MLP neurons of a small language model. Each row is named by its layer, matrix (down: output weights) and neuron, and shows model dimensions 16-79. Each number is 128 + 32 x the weight over its row's rms, rounded and kept within 0 to 255. A neuron's up and down rows have the sign that makes its largest values positive.
A block is one neuron, or neurons of one layer that tend to fire together. After each block is what it responds to, as a language model described it from the Wikipedia text at the highest values.

L4.down56 [ 97 121  99  74  98 133 113 173 142 127 151 124  98  79 139  86 145  72 135 125 110  99 134 104 126 134  89 150 165 169  94  91 111 179  85 136 108 103  99 137 136 154 137 102  91  90 174 192 138 105 143 121 181 118 154 114 103 129 131 151 110 127 175  67]
L4.down233 [123 126 166 108 168 104 153 134 114 198 133 142 110 116  89 133  92 116 214 168 126 169  92 138 132  97 106 131 124 119 100 144 145 101 122 195 134 159  74  98  94 159 154 120 155 173 116 113 167 115 147  41 116 109  91 121 132  92 133  74 159 136 171  94]
L4.down306 [104 181 124 144 104 143 126 171 131 138 163 101 117 120 116 121 103 158 173 157  77  99 131 109 121 123  82 144 169 103 103 108 102 147 159 103 130 124 146 115 115  61  99 107  76  99 164 115  51 144 138  75 147  60  65 142 137 127  76 153  68 162 143 104]
L4.down551 [143 144  92 153  89  92 163 114 119 178 141 119  69 113 115 174  95  96 163 160 152  99 149 145 185 172 133  90 104 107 183 125 148 138  98 146 134 132 120 172  95 134 145 120 165  73 158 164 147 129 103  85 118 110 138 152 142  89  86  87 119  15 147 127]
Responds to: Articles opening noun phrases. Articles and determiners (the, a, an) beginning a new noun phrase after commas, was, or parentheses, as in "was the son", "a prominent".

L5.down134 [168 118 134 106 110  87 108  55  88 156 156 161  95 160 128 102 157  60 101 114 130 101 157 151 145 126 111 104 109  67 140 170 157 106 150  77 146 113 102 172 174 152 108 126 171 157 103  97 132 184  38 135 142 125  98  88  79 130 181 167 209 151 106 150]
L5.down279 [ 63 205 119 119 147 169 126  94  86 157 106 180 177 113 118  81 122 137 131  69 158 128  90 140 135 104 163 145 123 144 102 128 132 121 125 139  54 147 126  98 127 139  92 129 104 142 117  97 157 175 141 136 144 126 173 159 172 108 170 135 115 191 175 141]
L5.down339 [149 106 109 141 147  92 143 154 103 158 127 126 126 143 117 108 193 105 162  96 109 115 170 137  82 106 129 123 112 131 139  83 120  88 128 134 126 125  83 125 150 152 132 104 136  91  84 169 161  91 131 154  93 191  89 161  96  89 114 108 160 143  82  61]
L5.down377 [145 142 191 142 143  67 159 152 155  94 105 145 152 176  95 100  72 160 129  55 151 106 136 127 113 139  67 161 117 111 141 136 145 104 126 154 133 149 167  75 136 113 124 132  88 102  90 108 122 144 151  98 147 181 123 156 129 147 137 170 142 135  81  98]
L5.down380 [154 147 160 137 141 181 201 121  75 141 147 137 164 112 118 141 127 148 146 137 187 128 156 130 107 182 158  83 134 143 134  90 135 118 116 124  68  87  51 134 149  92  60 116 155 186 114 176  95  78 131  90 131 140 154 143 103  99  70 139 127 189 168 155]
L5.down721 [106 129 175 123 157 168 142 111 140 168 125 163 110 110 109 170 138 118 134 113 132 136 144 164 111  91 128 135 104 169 146  65 168 122 148 104 145 141 143 100 127 125 107 109 107 150 129  75 100 193  96 155 143 120 119 138 172 159 101 130 138 120 144 116]
L5.down735 [ 90  69 129 148 181 144 142 168 169 188 154 120 116 101 139 122  77 107 108 111 107 106  99 121 131  90 128 115 181 117 144 146 145 108 128 146 105 149 147 130 140 121 196  92 129 161 144 157 109 120 135 105 159  85  87 192 149 109 183 142 155 147 115  89]
L5.down882 [ 90 151 124 140  71 184 101 125 159 198 170 146 116 171  50  95 191 150 121  91  79  93  92 124 136 187 151  99 110 113 108  70 175  95 156 142 107 126 134 101 131 115  67 142 102  99 136 140 114 183 163 151 151 116  93 164 110 106 117 133 140 137  79 116]
Responds to: Predicate noun-phrase openers. Determiners and ranking adjectives opening a predicate noun phrase after was, is or became, such as the only, the first, the dominant.

L2.down564 [176 126  68 129 176 117 101 150 184 135 137  58  91 117 100  93 110 144 106 130 157 180 159 179 168 122 154  82 103 146  79 110 181  99 134  90 127  81 186 149 154 176 140 114 137 122 155 133  85 126 118 125 170 143 205 112  80 135 100 107 131  95 103 106]
L2.down852 [125  95 127  97 139 131  85  98 114 165 135  90  90 145 107 116 125 191  95 111 123 124 127 122 152 108  95 106  94  55 195 160 169 101 179 141 114 137 113 118 132 161 142 116 133 146 102 117 129 168 133 144 101 145 113 142 111 136 132  80 110 107 118  92]
Responds to: Token after opening punctuation. The first token right after an apostrophe, opening quote, or opening parenthesis, mostly the possessive "s" (Fiat's, film's) and words like to, a, in, des.

L5.down129 [157  93 106 168  97 197 161 165 127 116  93 211  49 135 166  63 125 158  84 141 187 132 169 124 115 128 111 170 136 117 178 106 112  95 103  94 126 143 136 129 164 112 157 155 184 161 111 113 138 109 165 115 127  66  79 105 148  83 190 181 131 155 155  50]
L5.down181 [160 114 167 107  71 145 176 111 161  98  98 117 178  85  95 141 163 119 128 145  56  93 109  97 151 152  96 153  83 209  93 142 126 152 140 131 173 178 111 181  76 103  96 157 121 101 125  94 150 127 145  80 142  36 123  96 113 116 139 126  71 136 104 150]
L5.down227 [ 99 103 102 177 154 123  88 139 109 140 164 137 119 102 116 165 178  53 130 121  94 116 109 142 126 150 116 118 143 116 121 137 149 160 163 103 111 132 124 168 145 118 123 163 156 123 115  87 110 152  87 108 179 153  87 109 119 162  88 124 114 169 186 144]
L5.down382 [121 113 134 127 102 153 164 160 120 162 114 111 164 172 160 198 129 117 165 123 184  98  99 130  89  72  85 138  89 144 144  80 166 171  99 153 157 133 152 127 121 139  95  73 184 117 223 173  87  92 105 173 142 143 129 176 124 120 125 158 189 145 138 144]
L5.down487 [152  85 131  96 166 111 108  96 125 135 144 131 119 114  95 112 129 130 153 100 163 122 189  87 141 106 141 129 175 124 111  97  88  77 118 151  95 132 136 143 125 188 127 145 157 121 125 148 145  94 144 165  94 139 128 110  95 168 165 100 139 151  52  96]
L5.down541 [109 149 160 155  93  85 147  98  97  87  91 117 166 101 101 142  48 139 125 153 141  79 123 162 188 122 161  85 115  79 116  70  89 130 155  32  58 130 106 103 156 111  39 142 155 129 152 149 110 142 160 122 128 118 147 109 167  72  71 154 106 120 181 149]
L5.down652 [152 130 179 142 121 123  76 210 113 170 146 135 131 117 131 106 107 160 108 127 185 136  67 165 132 139 100 106 127  86 123 173 107 118 184 195 147  70 182 159 146 138 132 101 107 116 107 145  77 122 146 161 134 135 169 160  84 182 126 130 124 101 142 131]
L5.down1008 [120 100 146 103 138 122  98 165 176 141  96 156 133 147 129  61 140 133 163 104 133 158 146 121 131 116  67 175 174 130 111  65 125 129 121 167 108 174 175 135 152 142 111 207 125  95 145  65  99  99 148 171  91 179 165 101 108 139 120  80 125  95 129  41]
Responds to: Early word-piece fragments. Second word pieces inside longer words split into several tokens, often names, rare terms or section headings, e.g. Mu-s-eo, S-can-dinavian, K-wa-bena.

L4.down211 [ 92 154 160 158 121  93 165 133  92 122 186 118 152  59 175  87 134 201 123  87 105  97  92 104  90  96 126 179 137 169 113 194 129 110 134  86  94  85 104 137 140  98  96 145 164 128 143  90 147 115 151 105 152 101  89  94 149  85 149 134 123 106 145 142]
L4.down235 [126 170 130 134  95 187 163  56 138 155 159  85  97 123 159  90 128 141 118 122 122 154 156 156 132  75 126  81 121 109 131 104 139 179 116  87  69 175 141  98 176  79 148 112 147 154 118 130  94 190 142  63 126 126 125 100 146  98 134 113 123 138  80 124]
L4.down578 [ 95 106 149 155  53  90 176 117 144 165 167 160 141 153 117 153 153 126  83 163 120  90 142 146 149 120 130 153 137 128 151 120 142 122  90 205 127  99 181 174  83 132 171  77 173 141 101 103 136 150 146 128 119 107 121  61 143 166 141 155  68 162  85  93]
L4.down791 [131 141 147 133 104  67 133  90  98  94 169 165 125 136 108 158 103 131  85 149 106 111 129 125 149 129 112 116 141 137 108 161 114 108 107 123 135 133 120 101  95  60  81 155 173  91  94  60 141 156 113 172 146 155 169 133 159 139 115 145 142 166 213 103]
Responds to: Second piece after initial letter. Word-internal pieces, usually vowel-led, right after a word's first letter or letters split off as a separate token, mostly in names and titles: S-tre-tch, F-lu-ids, K-n-app, S-na-pper.

L5.down25 [149 121 117 152 125 146  45 167 123 157  80 124 173 104 157  89 210 162 168 130 122 109 171 136 107 112 107 110 136 122 161 162 179 113 135 133  86 165 113 126 140 147 143 112 124 128 162 127 130 128 151 195 141 118 159 137 140 133 176 168 119 105 171 147]
L5.down117 [168 145 113  88 191 127 112  91 110 123 154 166 122  77 125 126 141 122  59  98 109 142 163  98 116  93 123 161 103 100 177 132 122 149 143 113 127 105 146  72  90  89  87 150 139  83 124 155 246 127 171 105  88  85 136  96 205 142 156 149 155 118  84 104]
L5.down369 [ 46 161  88  82 184 130 130 147 120 145  87 147 159 155 115 173 186 104 117 164  95 135 112 115 124  70 142 127  88  82 140 146  89 106 141 141 118 144  98 150 128 162 140 157 131 137 147  70 149 139 112 114 118 131 102 129  97  96 121 128 118 177 136  60]
L5.down394 [142 161 150 123 138  66 115  90 160 130 115 161 137 151 100 124 105 153 127  87 146  65  89 152 139  66  88 134 156 156 157 154 134 107 150 129 126  78 164 122 107  64 158 124 177 136 163 180 140 112 113 126 114 107 109 148 114 124 147 152 113  89 141 152]
L5.down499 [154 139 149 133 114 133 145  89 118 123  85 163 118 185  47 152 146 132  70 155 147 107 117 158 115  92  82 154 140 121 140 162 143 149 160 128 140 109  95 114 155 134 152 163 150 154 129 132 133  76 129  59 157 135  53 183 174 103 146 107 119 121 100  93]
L5.down605 [120 107 101 154 148  39  95 133 173 150 147 115 170 162 138 189 177  91 142 115 160 122 124 144 143  98 133  80 146  82 135 122 164 174 110 143 108 130 123 124  89 106 168 156 107 163  84 109 165 152 157 145 151 140 120 177 131 182 135 176 145  99 116  80]
L5.down786 [195 125  99  90 144 157  98 183 134 144 177 153 200  66 128  98 102 109  77 112 149 115 134 118 122  71 160 118 122  60 134 123 172  96 138 114 100 189 167  70 132  94 125  99 111 134 156 148 172 163 125 164 136 111  94 174 115 152 161  99 131  73 113 179]
L5.down889 [114 109 200 154 120 122 157 121 116  84  85  92  72 187 138 128 147 131 110 202 159  56 114 128 137 141 130 117 108 158 173 192 130  89 128 165 111  63 209 144 142 111 122 152 112 114 124 151 149 141 113 104 109 128 122 143 167 108  77 170 210 129 157 137]
Responds to: Apostrophes and field colons. Apostrophes in contractions and possessives, especially "it's" (both the ' and the s), plus colons after list or table labels (Phylum:, starring:) and The opening titles.

L4.down141 [100 168 123 168 137 147 179 130 107 149 114 166 168 100  77 117 123 118 128 176  91 112  90  95  79 111 154 155 104  95  82 136 116 179 162 132  70 168  85 147 140 107 104  92 107  78 112  99 108 152  93 121 150 204 155 133 125 134 181  74 147 137 165 147]
L4.down428 [ 69 115 100 178 100 116 142 156 157 124 143 153  87 180 115 111 117  85 100  87 168 126 122 143 190 146 131 161 114 116 100 129 201 160 162 125  30 161 121 159 137 155 130 137 122 128 123 116 145 100 141 134 139 128 100 157 158 106 140 118 116 104 140 101]
L4.down600 [149 163  68 148 135 146 163 138 122 201 211 135 116 117 122 104  95 114 151  98 122 146 112  87 147  86  62  80 157 145 145 130  69 167 181 102 138 155 104 146 168  94 137 157 108  96  94 181 154 132 127  87 168  97  71 210  96 100 161 138 121  74 114 119]
L4.down942 [124  92 153  80 124 167  94 145 156 126  77 144  82 159  85 104 132  92  85 115  76  94 112  90 132 131  68  99 116  83 118 145  93 160 169 140 149 131 106  91 135 148 148 195  89 147 141 122 143 127 145 139 162 158  95 144 132  86 142 182 140 128 149  64]
Responds to: Contractions and infinitive to. Chiefly the t in don't/doesn't/needn't contractions, often in quotes or song titles; also infinitival to (likely to, begun to), not, 's, 've.

L5.down171 [151 156 140 140  92 103 141 125 146 131 101 128 175 136 140 125  98 120 149 161 144  94 130 114 182 102 147 138 174 152 131 110 130 122 121 112 128 152 177 177 132  71 184 112 139 125 145 109  82 103 107 128 113 104 187  85 124 125 147 153 154 181 117 204]
L5.down176 [104 134 119 139 119 142 103 164 123 145  88  79 103 129 144 108 136 125 128 142 136 106 101 187  77 141 123 183 151 137 116 133 158 143 103 132 144 113 170 129 135 133  95 151 159 101 100 131 140 135 101 166 106 154 144 160  90 124  98 104 123  88 148 167]
L5.down196 [115 117 159  97  85 112 140 175 164 142 112 146 116 193  79 108 150 137  68 129 150  79 179  61 126 133 120 102  96  78 172 113  78 132 139 143 120 137  53 125 142  84 113 159 119 135  91  82 104 108 176 107 100  86 113 111 156 125 233 106 105 149  82  77]
L5.down651 [161 117 124 131 155 118 183 119 232 124 154 120 106 138 113  97 145 117  91 152 139 120 150 121 126 118 142  99 146 106 132 136 148 178 163 102 131 109  89 124  70 160 138 126 124 146  97 190 128  40 105 105 103 111 103  80 121 125 104 149 106 109 199 139]
L5.down734 [180  63 134 134 123 137 128 144 159 163 149 112 123  72 158 132 110 132 114 162  87  99 105 122  90 115 105 181  92 214 115  72 118  73  82 131  93 134 147 139 186 111 113 139 125  99 136  90  64 128 114  72 138 163  74 120 147 106 149  51 107  63 126 161]
L5.down747 [148 141  88  99 105  76  95 148 193 150 147 123 159  92 105 140 147  78 163 111 205  77  94 135 131 128 101  97  81 114 120  76 153 169 105 159 117 178 153 173 127 103 147 188 107 164 115  48 129  91 148  99  84 142 169 126 127 106 200 147 109 139 201 124]
L5.down785 [127 108 112 140 109 104 150 132 158 123 146 144 179 100 190 148 122 113 143  95 196 107 139 125 138 105 130 130 150 105 160  99 117  47 125 113 113  96  81 132 129 136 116 138 125 143  72 151 133 173 169 136 125 109 137  99 180 162 184 165 103 157 194 197]
L5.down808 [158 109 134 176  85 114  89 151 104 180 130 131 124  93  89  87 124 151  83 186 179  92 153  97 121 112 164 109 151 129  89 164  97 111  73 119 129  91 173 117 196 121 123 101 152 151 119 134 161 128 128 198 169  64 189 141  81 113 170 155 154 141 174  96]
Responds to: Linking tokens before values. Fires on short connectors that lead into a value or object: of after quantity words (pieces of, capacity of, 9.5% of), table-cell bars, pp./pen. periods, plural -s in headings.

L4.down289 [183  94 111 140 112  98 120 133 162 164 130 125  97 142 132 128 123 174 152 172 196 115 140 120 119  99 141 123 159  76 157  96  97 154 142 110 102 132 152  72 170 136 112 130 126  81 166 138 123 130  67 135 165 173 153 135  95 175 164 149  86 136 129  96]
L4.down354 [194 138 152 122 141 114 145 114 177 112 112 126 131 175 134 109 103 108 114 131 124 167 100 128 162 129 124 156 123  93  89 113 179  51 107 115 143 155 137 120 160 135 134 118 105 109 150 133 113 120 120 133 131 134 184 105 166 115  92 134  73 132 105 138]
L4.down612 [152 154 103 128 116 127 133 181 149 175 136 100  86 149 122 149 108 102 129  97 119 144 148 166 131  91 131 130  84 160 101 124  99 104 170  95 144 185 122 113 159 189 136 126 157 101 122  95  70 171 126 139 118 146 153 178 132 143 175  56 113 133 182 111]
L4.down890 [137 114  84 106  88 119 163 198 133 105 189 116  87  91 139 125 161 137 169 129 136 164  90  75 167 168 130  85  92 117  45 148 138 125 177 111 132 120 166 110 102 132 196 150 141  30 126  61  92  95 162 125 171 170 176 139 117 122 171  97 125 221  93 132]
Responds to: Quantity-phrase "of". The word "of" after quantity or measure nouns, especially in phrases like a total of, a mark of, a period of, amount of, short of.

L2.down786 [140  97 153 168 132  98 125 125  94 145  85 156 144  85  62 139 119 178 176 128 145 139  91  77 126 152  99 164 141  93 163 139  81 139 179 136 174  85 125 132 145 107 164 144 150 111 117 101 138 194 157 153 138 150 100 122 145 116 167 129 103 138 133  96]
L2.down987 [ 73  96 202 189 121 108 129  67 138 111 165 124 168 111  84 107 164 185 140 118 131 121 112 143 127 135 108 103 137 107  67 125 122 161 101 110  78 115  75  98 121 107 117  96 148 111 139 113 152 128 164 174 104 183 131  96  99 133 164  83  94 191 100 137]
Responds to: Second piece of names. Word pieces directly after a name's split-off capital first letter, mostly unusual or foreign proper names, e.g. A-e-gir, C-s-aba, Qua-id, Y-ent-l.

L5.down16 [109 152 170 130  93 125 169  85  77  98 152 132 158 129 193 109 109 115 108 102  84 128 148 124 145  92 142 161 122 115 119 108 154 184 128 154  77 154 171 175 149 166 114  37 114 191 164 118 135 131 149 151 109  88  44 135 113 136 130 129 143 114 115  48]
L5.down471 [151  90  95 120 105 147 130 115 144 173  53 124 169 157 121 116 135 127 168 128 143  83 149 136 131  54 127  90 156  67  61 137 162 140 127  90 180 140  58 107 130 130  86 167 120 134  93 140  78 181  68 148  87 195 152  80 136 117 145 160 157 101 126 116]
L5.down524 [117 184 128 159 156 110 128 115 118 129 140 119 162 120 149 193 203 119 183 111  97 129 109 149 130 147 129 155  88  96 150 152 135 108 137 163 139 125  98 188 130 101  98 149 146 144 183 153 187 157 126 162 138  89 152 153 186 183 154 104 118 199 122 195]
L5.down579 [101 136 137 121 193 139  96 191 109 122 113 186 111  93 101 113  67  87 130 155 133 117 129  63 175 164 102  83 115 115 195 116 167  91  67  60 160 140 136 136 170 129 137 153 134 136 165 121 136 111 130 117 128 193 122 124 118 170  54 102 131 130 102 147]
L5.down672 [147  96  96 117 126 143 150 125  96 161 174 170 145 127 172 169 152 111 177 122 124 139 139 153 109 117 144 109 125 158  98 195 169 109 113 159 104 118 135 179  60 133 101 158  88 216 127 159 126 166  93 163 139 140 120 107 115  73 106 100  99 106  84 176]
L5.down826 [ 89 175 160 143  53 130 150 151 149 180 177 153 116 120 117 103 137 172 171 181  76 148 188 142 171  94 140 154 166 101 135 141 151 163 153 100 126  95 130 105 103 106 113  97 184  86 108  91 149  90 118 147 142  99 139 144 168  79 160 159 149 153  90 124]
L5.down895 [190 159 105 149 145 104  92 113 130 136 197  62  94 137 135 118  79 119 101 121 141  76 134 118 175 141 140 164 134 116  88  98 129 171 104 138 126 185 118 101 146 106 149 132 145 138 122 168 105 134 152  93  95 139  76 146 142 124 106 111  50 116 149 160]
L5.down929 [ 92 141 158  86 103 133 135 178 100 122 158 191 122 166 124 125 111 102 118 119 159 104 122 140 109 112 107 106 164 125 130 108  79 145  92  65  96 126  82 108 145 174 162  87 126 104 106 153  96 122  63 106 128  98 192 149  99 152  86  44 117 119 115  92]
Responds to: Infobox field separators. Colons and pipes right after a field name in infoboxes and tables, before its value, such as Born:, Density:, Species:.

L4.down8 [ 98  76 116 116  74 137 129 139 174 114 112 103 159 147 133 170 120 148 149 190  93  63 139 125 122 145 156 154 131 139 135 114 108 135 133 104 144 119 155 132 130 127 126 118  89 153  80 115 169 127 102 101 140 138  93 172 128 176  45 131  95 125 135  87]
L4.down22 [112 150  97 128  94  99 164  99  73 132 149 148 139 118 164 100 133 172 140  85  83 129 100 108 129 187 158 135 166  52 122 106 124  65  97 130  96 124 121 192 104 170  83 129 117 109 162 104  87 109 130 107 129 119  85 136 140 144 132 135 155 163  96 141]
L4.down819 [ 74 126 168 176 169 138  93 134 138 177  94 186 113 142 155 133 131 122 185 181 147 112 121  92 136  91 173 149 186 162 138 138 158 135  82 108 137 152 160 107 155 121 118 144  84 159  74 145 127 147 170 127 136 143  90 100  95 185 132 137 141  90 121 127]
L4.down1018 [ 86 106  72 137 120 128 141  91 128 120 174 118  80 130 107 106 101 144 152 145 108 120 142 122 210 178 154 127  90 183  89 116 102 136  87  92 121  96 137 149 134 149 124 112 172  80 153 187 109  89 155  69 193  90 137 125  44 195  72  69 141 146 190  99]
Responds to: Table header delimiters. Column separators after header labels in wiki tables and infobox colons (Peak position |, Team |, HAAT:), plus some of/at.

L2.down261 [154 124 167 137 153  97 172 119 114 114 117 169 146 111 150 141 137 117 104 118 166 121 136 140  95 144 145 152 139 139 144 148  87 105  87 184 158 118  43  98 167 103 141 184 122 200 104  87 122 140 161 103 107 165 132 125 149 117 219 110 112 148  96 183]
L2.down709 [ 76  86 144 217 139 106  99 157 181  87  78 110  83 135 107 157 144 124 119 155  83 109  71  75 110 126 118 103 137 163 147  95 166 126 125 203 104 161  74 190 104  62 132 150  94 126  84 139 109 106 170  68 144 119 108 119 185  89 183 126 159 108 123  80]
Responds to: Plural noun suffix. The plural -s ending attached to a split-off common noun stem, as in castle-s, squadron-s, regiment-s, concentration-s.

L2.down47 [115 102  52 108 141  71  81 116 119 113 166 115 181 139 130 123 107 157 105 134 153  72 126 143 162 138 131 112 146  88 148 119 156 115 144 111 140 104 110 127  89 121 133 145 190 146 177 115 113 128 118 192  62 163  99 135 135 147 113 132  99 157  94 110]
L2.down204 [146 169 135 123 136  58 139 124 132 125 150 151 167  97 114  42 134 187 149 102 157  82 100 202  94 204  94 113 122 107 212  97 103 142 121 124 177 109 126 156 152 100 151 112 113 100  91 112 179 133 142 177  73 149 155 120 120  97  69 109 132 136  93 124]
Responds to: Infobox field colons. Colons ending a field label in infoboxes and list entries, just before the value, as in Born:, Location:, Released:; weaker on table pipes and scattered word pieces.